config.yaml
n_layer: 16
d_model: 256
n_head: 4
n_kv_head: 4
head_dim: 64
d_mlp: 704
vocab_size: 758
activation: "geglu"
norm: "layernorm"
norm_place: "pre"
norm_eps: 1e-05
positions: "learned"
qk_norm: false
attn_scale: 0.125
bias: "all"
tie_embeddings: true
parallel_block: true
init: "normal"
init_std_qkv: 0.0312
init_std_o: 0.00552
init_std_up: 0.0312
init_std_down: 0.00552
optimizer: "adamw"
lr: 0.00217
beta1: 0.95
beta2: 0.95
weight_decay: 0.0
lr_head: 0.0116
warmup_steps: 201
schedule: "wsd"
decay_fraction: 0.662
decay_shape: "linear"
final_lr_fraction: 0.0
batch_tokens: 131072
seq_len: 256
doc_mask: false
z_loss: 0.0001
train_tokens: 819300000
steps: 6251
dataset: "wikipedia_en"
MLP neurons of a small language model. Each row is named by its layer, matrix (down: output weights) and neuron, and shows model dimensions 128-255. Each number is 128 + 24 x the weight over its row's rms, rounded and kept within 0 to 255. Numbers have three digits each. A neuron's up and down rows have the sign that makes its largest values positive.
A block is one neuron, or neurons of one layer that tend to fire together. After each block is what it responds to, as a language model described it from the Wikipedia text at the highest values.

L6.down116:133110128116124161101173115156120128137116139145103145145134107144078136129114130125076105140155134180158135093130134157156095135083158131132125141084138122104087161147149119082121115139096126158155131126111144111137091167151129104166139120095094072120141136136150154074112142149093135107138115117182172119113136119080085132127103099119139147155122141103111161143074146103079154120137
L6.down216:137104144171130144148110189111103137170123124144096130116107115146149117125143123066127113126107140134136134113093108131139124167142102169132129125128099141103085131093127140117175131164143120151121134107166136096112103143092121126140129141099143135107166159161112184147110147137106129129154113148117134144159115071147154122145098133138159182104134155169086115144137145165139144156103
L6.down327:146112139127140131133140149106113136097106110112139130118129190102108150135130146160128140123159146104123149122139167130163083122137103132067117138128088103128135131107095082150126123101149102127110111179150125139160159082133132123135114173138130145155137126121156099177110093127151143129119139141119109105154120158179136119091115184137108127107128115109096187137133142131183131154092
L6.down355:140147142123121141171128145080123131141125092119123103112157117135160147146168096170134150120159152147126147153110173159111176118094089128139104098096120128153117129132116085152157166131131137137139131118102142173081150140176110153112149129108148091136125145129102139118111159117139094122144101122099088117128115124138117079099134134097142126097127111129131119102129154125139125122108
L6.down497:179153127158125133134162081120109136130136118107143116173123125133083077171143128092134121116113151132142129152099164121084113160086108104138104150125153067154140179106120136174130107110098132159123121157109141140145077112150128145170147081119160122109144141163102130131156114140110177079102147151158147095178123105096140163139118115128159095156135121147135075158137161155082104143141
L6.down602:123139133126137160115177131144157088110137152097102086113153143087108124149172127171129103124115139154120159116107173104161114144100118163122162111142104169128147122121150089088089121086131125122133134177092080128161129105162143117169130134114136127121160151133156108109097137138166163111135135126135136101146138087119112163137120096161046102114131131142183135183167142174117102135140
L6.down626:114153166073121100107140119099145144140124126160123160123111117179164177190119154122105130185112171169116148177073149106114098143121171101087096145142178114161145097121101161102144142136125147191116152099125152095093133113087106116109117131105101119076156090106113137095133132115103156098107156119097106073141149148160090169119124125139139109107114144118121125143133117146138125109134
L6.down637:138113128140110139086150152109151148117134074134116177114156127111111127153125170110138095131116081127101141078157151124132136120128138145119113120127147121092118149129147170116121135084120134129114124148145153126161136133179139126085112105135102111092103097134178126128139112133161122132102064139148083087115144133135157114120141120150090150108137134147189082138095152123129125126151
Description: Word-completing suffix tokens. Final pieces that complete a split word, strongest for ly in "Early life" section headings, also ing (winning, Beijing), hen, ore.

L6.down93:120158128141121119158150138110171125108145158150076142092131104125110114128124121126130134157089128114147163108138200119172142092138135133127115127118122184161143154143158140099160139138164145091155133181122122076086133141070159121097178124127120144129138104143154137102117176116096163136104143134114104145170132070159122138112123093152130139116130103107101107145104086106142089133135
L6.down147:124098107100131134169147128158127120137144165102142105136135136122132132124102128135078102136151124134123129126129118126131138155179085136102108122116127101125100162138079139095132130114143123132142161112172136122185153211160095133100167121129091131124138122101150191111073131143126105114129139122093118133153130082134152129114114075148204090105129125143132163150164142154138100140066
L6.down195:101113164115111112096145102110125131116132132111105128129089145144127107114128142100125156152147132103119150157154120122145109140161152092103111086118196106102123133151110127165136094141150130063138129180127104124104125143133140159144106128117180126109118159091139160110109120124146121113087145106116133127119154092080156164111163105064113155115130153155171135121124116164119147163147
L6.down270:155123140133119135125160150144150140161122150138111116133158138102138148134123122155135145093089082106127132134152171154172123161114122146122106116098158124157152119099146137081129147170112129123093164118113110089056130146145149117110124141125113142100124130138112177118071144130173193134174130125126133122138176176116124092127116105131099117130130129091151085099122124130164139124148
L6.down536:163143116130138134137099151138134125120090094141125150177083129133161115117129133149080155139137117139146138140081101103122119140097108109080128128097125108154075176151142169166114113100144110176123105117114117162158106163118170131089140106121158160109149160134129135157142137140108151131120115134153093144138119151122097147111142129093175131115129133136129116085112123109113120153122
L6.down568:111148134120143122115100121124163101145195168130146160103122135103125111129076106139175126150115113117105124090089135138098134130158203100160122137120087109124120140123148131157127114125061129137154111115111144120073116095118137149167149147127156128160117097110095105097124082137140135124124125132121169123146144172130128090080090091114082113136104163136123165139131129113148117124140
L6.down657:135100153158105150127144136152141095090148128130149129138127142178143115116129105157154096126109105158152108103154110152103077152139083100095096119171161128150136135129099155124108130125152136140137118112107161134075139146128095126120164092131140130175180145114157115106159103138096125087112122115135138096107122073124148126167142167065148141152126124135130123127123112146138133134075
L6.down671:130105086107124140098141115135126097075113135102137151086139151101114139094062169136169098103139132155106135109117119081112121140151145127145114139106152147103141175152125146154133181134120125125148123147135151138096142113132133103140139129079134087125140135140107160129136150168098098145153103115149148115107122101143110118153120104113165129112131129109126114155146105127139120119137
Description: Mid-word fragments, sports ordinals. Word-internal pieces completing split words, strongest on ordinals in sports results and tables (sec-ond round, 1-st leg), also fl-o-ors, f-ron-t.

L5.down111:112136081160163137161138126150099149161153104149112178089133111130113121116129178148102155124130112122131112133154112097150127160113122106135117140099125177143126122136128127151137108135164086115127109145152094103103128107086116123163158141125130153076138106159116119180159103150127146130120120137108175135137099130164103140130096126128168114099150111108108111183121116146152111135113
L5.down137:145180125170131127105089159114135131154127144139083135120160130113124111153160152135105066119101106119118097104166140102139146095083141173123167137120158117159148140109112146055149158104127114127088109135167120098155112145119146098124097119154128115102082130106123150147128102126107141141139156125150103130114106128114163113132132161102121158144135159151123105069111144162092121117113
L5.down210:110112159123143129113099136165176126096136080114104136124070133114134111104091145090118172120122134131121115149136128148095124132163155108101106098131135127103134142066144107154122119143119123138141131124158109170120122094146138130184148156137109106116146134170116147145103127120190128129121061157144103131154109119104152150126122079106141125111138163113096089145104120119088180130116
L5.down605:101073116099128146164154142076133144111045147141142115120114191118093093132128114130190112178135106156151156108128121111127097144111124148111134148113130140155131182171128122126119149136124108140153095115107134117133147141117109135161142107137157128170131140121085147097105110175120149156150113151101137132124130113160139136120145108153122156107123177090148127157115169122120156098128
Description: Mid-word fragments in headings. Middle word-piece tokens inside longer words, mostly in sports-biography headings and tables, e.g. "tern" in International, "fer" in Reference, "per" in Operation.

L5.down122:175165126118120127157117129109151144146125150111119121092127162130125128127165106128136136145146121059143104141102107155161110182169115153116149116135153154125109157151105153129135140168142118146107170157088106148076100159112134109207122157074123121127119052147110130124154108172162106143109168117097102152134112103148159085158130122109128141118127101102110175106151147118165113128119
L5.down249:185117117118133080127085115176137116107129139180136118112132132134111142137122105148101166103119157155121138125097165112138129093114118108117120130112125159105154155138096126159132120149117125131149131152138119082140123090146126125130107135074132102135172115144163126105151110104084093153119152132156149102114152118149138137129177111119142067122123095114173138123168125105118109121170
L5.down297:138155149149132102137111106133163157115121085127163128121127140154094134172138062124093118131110126114134098119109162127122132130143114156106079106124169140130119084145125136165135135118159104147141105146119155120126114115103153146143141122150167125138163125135091098115107141129101097138153127116094103113068109121141136112134163117093122151128133113097165120122108133106150120133138
L5.down351:110130114121135111140156088097172117140113101133109151106087122093159105119157146165093091145129154134144074175140136124109115085121102119120100137113173143165148122118133117120174138169108121119144106133102076160139109163128116089119109132123107121148216135167102117125155156127136133143156117104112125104133147120120163106097164128136149164113126076133118135113108106134105109176144
Description: Mid-word suffix pieces. Derivational suffix or middle pieces inside words split into tokens, especially -ical after polit- or -olog (political, archaeological), also Democr-at, Biog-ra-phy, soc-ial.

L13.down83:135158151110179111160192199066120148113123115151122152089125106172123123121113133122120128110108119173107145127124125112116108108129111149136089141117124138099110085123117138062120132165123157133088124130108125112120153151125115096132132118136105094114120106146105114123126119095117127087107139137091124139139157119131125159123129138154100119144117157156111168098165173092134142113153
L13.down375:172095161136123153159130167109124119123153145122124123099112151129157088151119127129110155127136158155124148152140145158135171122112183106116136097133119116160152117093124104149132116149104099118161112111155130101115151142115116126180096141141144085120085143101137091131075126108125135132143112115167074156138111129147159161102148178149115159164092165129166170138125129097154123079154
Description: Number word completions. Fires on small number and ordinal words, often the second piece of a split word: f-our, th-ree, f-ive, f-irst, l-ast, plus "two" after "the/these".

L13.down391:111154082119113113071176129154115114103148126124126173136142157111133138115164092106136118165118143103155157133156131122165118093129127115154145108138123152128117079115124115103149104159159075146132135115109134109094156123174128137103205111152117123131127120115137153125077089116122113124110108128104145132136130135145097106130111152153104153120144140139111110124117119155128160139099
L13.down392:096149130084124131123161167148110150133107128159112085120115127147120113145154153121114155118154092112132124128152172133132147158117131100124110097124134090154150149109153115127142129128117095146129143124143133123139102161150118128154122078121106170149166143102135137129145092110112147156123161098102152125097144138106151111123144149117118114123119161124155168154123077146084142114086
Description: Split-word verb endings. Final word-piece of a verb split into pieces, mostly -ing/-ed (caus-ing, bough-t, help-ed), just before its object or complement.

L5.down309:162153125106132112168144140156115068145137144096139131145132094191121154080163097181089104158158120122157108112119135154110122125133167163125127096134173141118107131096073149125136103097115104147116151129113116110136147140159122111088126099114107129126135111131162177136143108076134159139108156136124175087175117126167157088133134125120159104133126160129121138091153153164137079113135
L5.down395:106138114111117123110116116162155139140149137134172105140167134100119104131108130138160101122140113089128111117132138095112139141159091172155114123100148111134121128166122145134163114079124111112076122162142137092123124134173159166101129093068156113093079205106133155137097121151099126118105126148163101116132139134130158138121106128175122128141135100153173121110165143121113179150094
L5.down542:119147127131130121098109158174093080150156108141134157118134117144099124107157158150092047114131112138129144141186097120135131110129081132142123174101110092112149130088129104181114138125118119153145117125159121164100162155117152131120157115152161131105166156142133110122148138128108144136170121146113136113170122160117100143133136131135112160132137169123105169134113089108095153156086
L5.down687:121117130148131159090144108120149136142107129119120113154121139110142131130108150135131123110123143162140102162160129115110142076081127125106137104147120114141102141166131120086163125123167166154131146159144124079119104151128156124188163125106108070067180115151104186110123121146078151140117122110127103113093133111127140109156154116102106114168125174146173142105087142161097117138104
Description: Sequence prepositions and word endings. Temporal connectives linking events in biographies, especially the last piece of split "bef-ore" and " after", plus word-final pieces like -ity, -ly, -hen.

L6.down231:162101149114146088100134158129158120140122111147115101135136122109144116126149082149175114144145128074168146112109106130115123161115105144111145085099127091071072122133153117109115120083142121141160134132096116124090109143165149171154108137119121138140131117202069124092147166068127147150134159130129114160091128134134105141105143129104128131139142138171159160115117144143139130161113
L6.down321:166152141125153119084157093110140099144145106139121099168089114114133089105158087132139124163108125127131122079090125128154140189122104147163131102109081113080117116173126128116123113091134148170142094122150062165133147095124154150107139142122156149114129132156110151130097137115131130135159158099128198161105106135108142121104105131129105159049132135174115106157126145137148133109101
L6.down511:146110130096151093123117101084119094131120091146124126169104108138108145132138142115107155168134141141120128154106127150083175115081125164141173093151118136124113180136165103120146127096119152135102118108097099137147096141116107142115119092109169109105124125150170133124101138101076092159097153122183112129102108174149137145152128113138140112125155155167136098162135132123096143094104
L6.down514:124124126096137120130176126071158147160131120105133147133157115150114148162112085163145091100093106084173152129123157130092082124133140121081102120150128110145143093141151148114164139121140105147170136139136110133091133130130184173164117091122104113122175139071157180119116135123112079110134119101126133145086142137092118141119127130138102146112124159122173090130111101172134109100131
L6.down525:146142131114132112086171161114179109142160110153135136105108110086158112115113127153153161149118144156118145117093146105086116132135105128131144105086137145114109105127133120120098135101156099134123111127119128112108144126160141096171113099109154092157150170110139124117134070101120153154144102133136154159110129125127147126143114103135123160128129141095163130147140101122174132159140
L6.down573:149153140147116112079157144091141137123168159117123132107154111133111152122133120145118129132143141096126122116117143096083081155100099131118123108137165151136088118117089140099114157146141142132155146178094133138139126136173151107167137096129140094142145166170095119102128119119081155163220141138176092108127127098126111109170102153110081128122134108103101145132128102111179164121139
L6.down611:158172117169136114187083114139142168143140101103102078149120084166166121129142122146114140131154103108142074143159107171153119129065114117124141121120143115096147147109132132131135166117111108167115140121135095168103128129129142115137128142085102115121160114109121129142128117124129107161137137098143119164164128099148123140149076172104090112128124140111155136090084101083144157124156
L6.down651:131141141074128121138113123133137175145140107106139136126155135098132145123131120141149154054140140126142169124110128160144148117151138128162147118110151143120148141149160131160134119092123117132160117156136157078114116116151106125159122153134175104102130147117123117130094122099085134119126141129114134139111117158123136134123114111093107167123122155127128126120111130111122066108072
Description: Word-completing suffix fragments. Final subword pieces that complete a word split across several tokens, such as unincorpor-ated, Histor-ical, hum-an, establis-hed, superm-ark-ets.